Weights of a small GPT-style language model, trained from scratch on English Wikipedia.
Size: 2 heads of 128 (1 for keys and values), vocabulary 8192.
Architecture: biases on query, key and value, untied embeddings, capped logits.
Training: a variant of Adam for these matrices, 288M tokens, 8796 steps.
MLP neurons of a small language model. Each row is named by its layer, matrix (down: output weights) and neuron, and shows model dimensions 0-127. Each number is 500 + 25 x the weight over its row's rms, rounded and kept within 0 to 999. Numbers have three digits each. A neuron's up and down rows have the sign that makes its largest values positive.
A block is one neuron, or neurons of one layer that tend to fire together. After each block is what it responds to, as a language model described it from the Wikipedia text at the highest values.

L7.down424:508502494516507508577482536481479515505508472485501484486498485484494521490536474487516508467506473486506533498486512496503489476497502534520484496486513503488493514558466522459499531510519486511510515481487530502512522515524510496467507518472479490518472545507494467529517534498524506487449484474513502543499484499506488503485489483509472483487490502516491486474512503450481499498458
Responds to: Subject pronouns as sentence subjects. Subject pronouns (They, He, It, he) opening a clause, usually right after a period or "that/where", naming an earlier entity; also plural -s endings.

L16.down116:503484461482529522496510442467489508531485478524492528498503497482518519509542513532503511481486502480528506487501470456507509460513502509477491469475465515466519482542512462498536502513511498497508500499493517501512533480457499515501516535493515494523555523458562516520498495488504538511478480506452536507514527493511464481485497518517471465528543490466451500488508483447512521436513
L16.down433:534467519527471475503523472500472530508460493512500483486503502469497529536507552514477534439525479504490551494515509531492478506470515497458495498492478470483491486462498446528513488509480534511531514503518524435508490444499499511513490464503505494526485496534478529489529504524483496485557476480453508516535470506524527516531472525488467510518537487522489483469528497509527506487496
L16.down548:491503465531498536535442455511531522523504483492513510500490475499518483501492505549526500509490491492509525525514496516541483489484490493494481498498474542508513545499505516502483472489533515525435510488502463504486519521476502535502537466549484533482518525478518494550457489492503469511513516539484475521550473473525510458485499496471495518500509516495490486521520441455458466446512
L16.down923:499464486549491523534462455458510519512507462531498474526493486524546483530501509528528490480546468512473526488497499505507462483520495518458460484492471517487506510478491509495489493513503503497487496505487499467500491522491533501470518470535464508533541536503520539553523466472454484485557486534484486503527473522477479472503488476500502505472529502514459477516490478501466512460529
Responds to: Plural sentence subjects. Tokens that complete a plural or group subject before its verb, such as the plural -s in doctors and nominees, they, people, and joining two names.

L12.down334:515510527511497480471441483489512509519495488491472490475507526504521442480488469479506490464480492507449490492463507523512474535506473506504498497493488530537482511496466524507512514443474475522543521490459518457463506541567487519519530494552487480489482471514430483480494489501504484484513523481498507495465504504516529543481478450522476463516485494484481532495510493513500488481475
L12.down439:490526446469541507506510496498498485506521523491500511532523527488509521487475492506513489504475506468435476447478450443536511488455471519468486461500498512516473461474489509535490492519501515477478508512501456524543537523514500519550465506494518474480486505487460523519495514515501494486490503508487510498514455526486552518477485484504501506518549497485492467514511483557481534507497
L12.down476:491513480519531473467472499497467438520439526507501482482490466479534510481483508530485478491458508467500458487505526495489458504493534493476491499493471474503465486513513506543528489492529506535540444481504505465495539514528503509537499482541532466503506501514490472525492542508487479524519510486486528484543499508497558479520482485529466498564521531481516435521442478508492488490513
L12.down511:476498473562494447472516483477494518490518526458534487506516486499514505520465520463498505507504495512516488486508496489529513500496485520472500497489526502542489485474473493505536434518484480484514552479506491519493554552515537507522432515511488488479501486481487445524481503540481509508524489502484521464466482501487468489516482502450471513500509522516472509507503459498516529501486
Responds to: Person-noun endings. Final word pieces completing plural nouns for groups of people, like us-ers, research-ers, prosecut-ors, plus whole words such as members, officer, individuals; also percent signs in demographic statistics.

L12.down197:498520499508564504521453508545529516489460491484495512517484486473449484493521510503512489490512487507486489538524509466480544463478479490528486457476492491490542475508512495517446515513502473488498492518515474510500497531502468436527505483475478457486489492501503516497534459481466537513495499516485552499496507488498536490511494529512517512505503507495479557481452497467502497525533
L12.down273:494499512480545529470506530489453478477526552519562465493542521495520504511522495495513504488465524499515490535491519472504486486508519516486476502543489509499471507469486501519527560477544536493527515504525496462498519500489533504515497529474505472462503487497454506483479520527465511493479566486500504487493481526485520480462531501480512512479502548484524511542513508495532501489515
L12.down630:514472456506553508477473486514481515452499501460509483476498513463466460492501513501521517467472456496473493492489508489530483449478494486521488525475484530516514525522490496502483529473535493567552503476536504494472519548503481486506532512513496470496493504505486525528476477507505466468512536498493516506524478468515492480450483535505482525515491509479511472489499503496503502499487
L12.down715:501521518477512526496508508492507498490480553545498498528498488472490501492489507476486504516467509448525496536517522470504472551450484529514526449513487513482506512516530503472494539508498520474545492514502549489500534507467530472502491482504481515504511483530494506434503516473525531478536518501493474494484499544526508496515512516512515472534493522476450481489499490493512511504521
Responds to: Table column headers. Column-header words in wiki tables and infobox fields, above all Votes after Candidate in election results, also ±%, GF, Writer(s), Species; weakly, scattered prose word endings.

L16.down93:524498516527484485508532490536488480499457524518493500484513497534504468482481497495501502544485538513478472496510514496488473507468513496532485484504536459513545520458502487517485529514486500472483523478525506417513524504501501486484535467540478519516509526512537501493493511492465481537483477471508493501498455511524493525528531509529496518494524559509526529476486527520476520517498
L16.down171:494493493465499485516505497514506516478489490517477469484480512472485517510517490515504506501492481533498470525441501487494498517442489469515462547506498500479510491513509539515538512534492512522451536493490497482477469502491534514497534469459530489516521479490493517448424558501493514473456512507522521513472523466505472496509472495537522471490516536478502516519489551488550464464511
L16.down309:536545533486489474500499543518492487456504486504526517516514497485496533538481445454500483454506473478483520478523486491458532535425515500509441539503479526567510484481511489527502494509494495503468535501467506474507500475493492493500473481481536472491460500433495528506470466525497489477530538494487506500475505575537492524533488478517486496508524476524493507573502479509508518481502
L16.down589:525501537489497491496531502478499505442455530488482497447473509493474522521515525484473494510464511517534491504544543497501518494488469460517498463483493520535506471525485501512479503509552490509500494476478469538505509450508527501476529506564496527476508555481509531469496470497477512507471482462501519498504468506479512510498491456476516532460490516498505497522511466522476440524504
Responds to: Table and list formatting. Separator and whitespace tokens in structured Wikipedia data: the indented line before the second team's goalscorers in match reports, and header cells like "% |", "Total", "Record".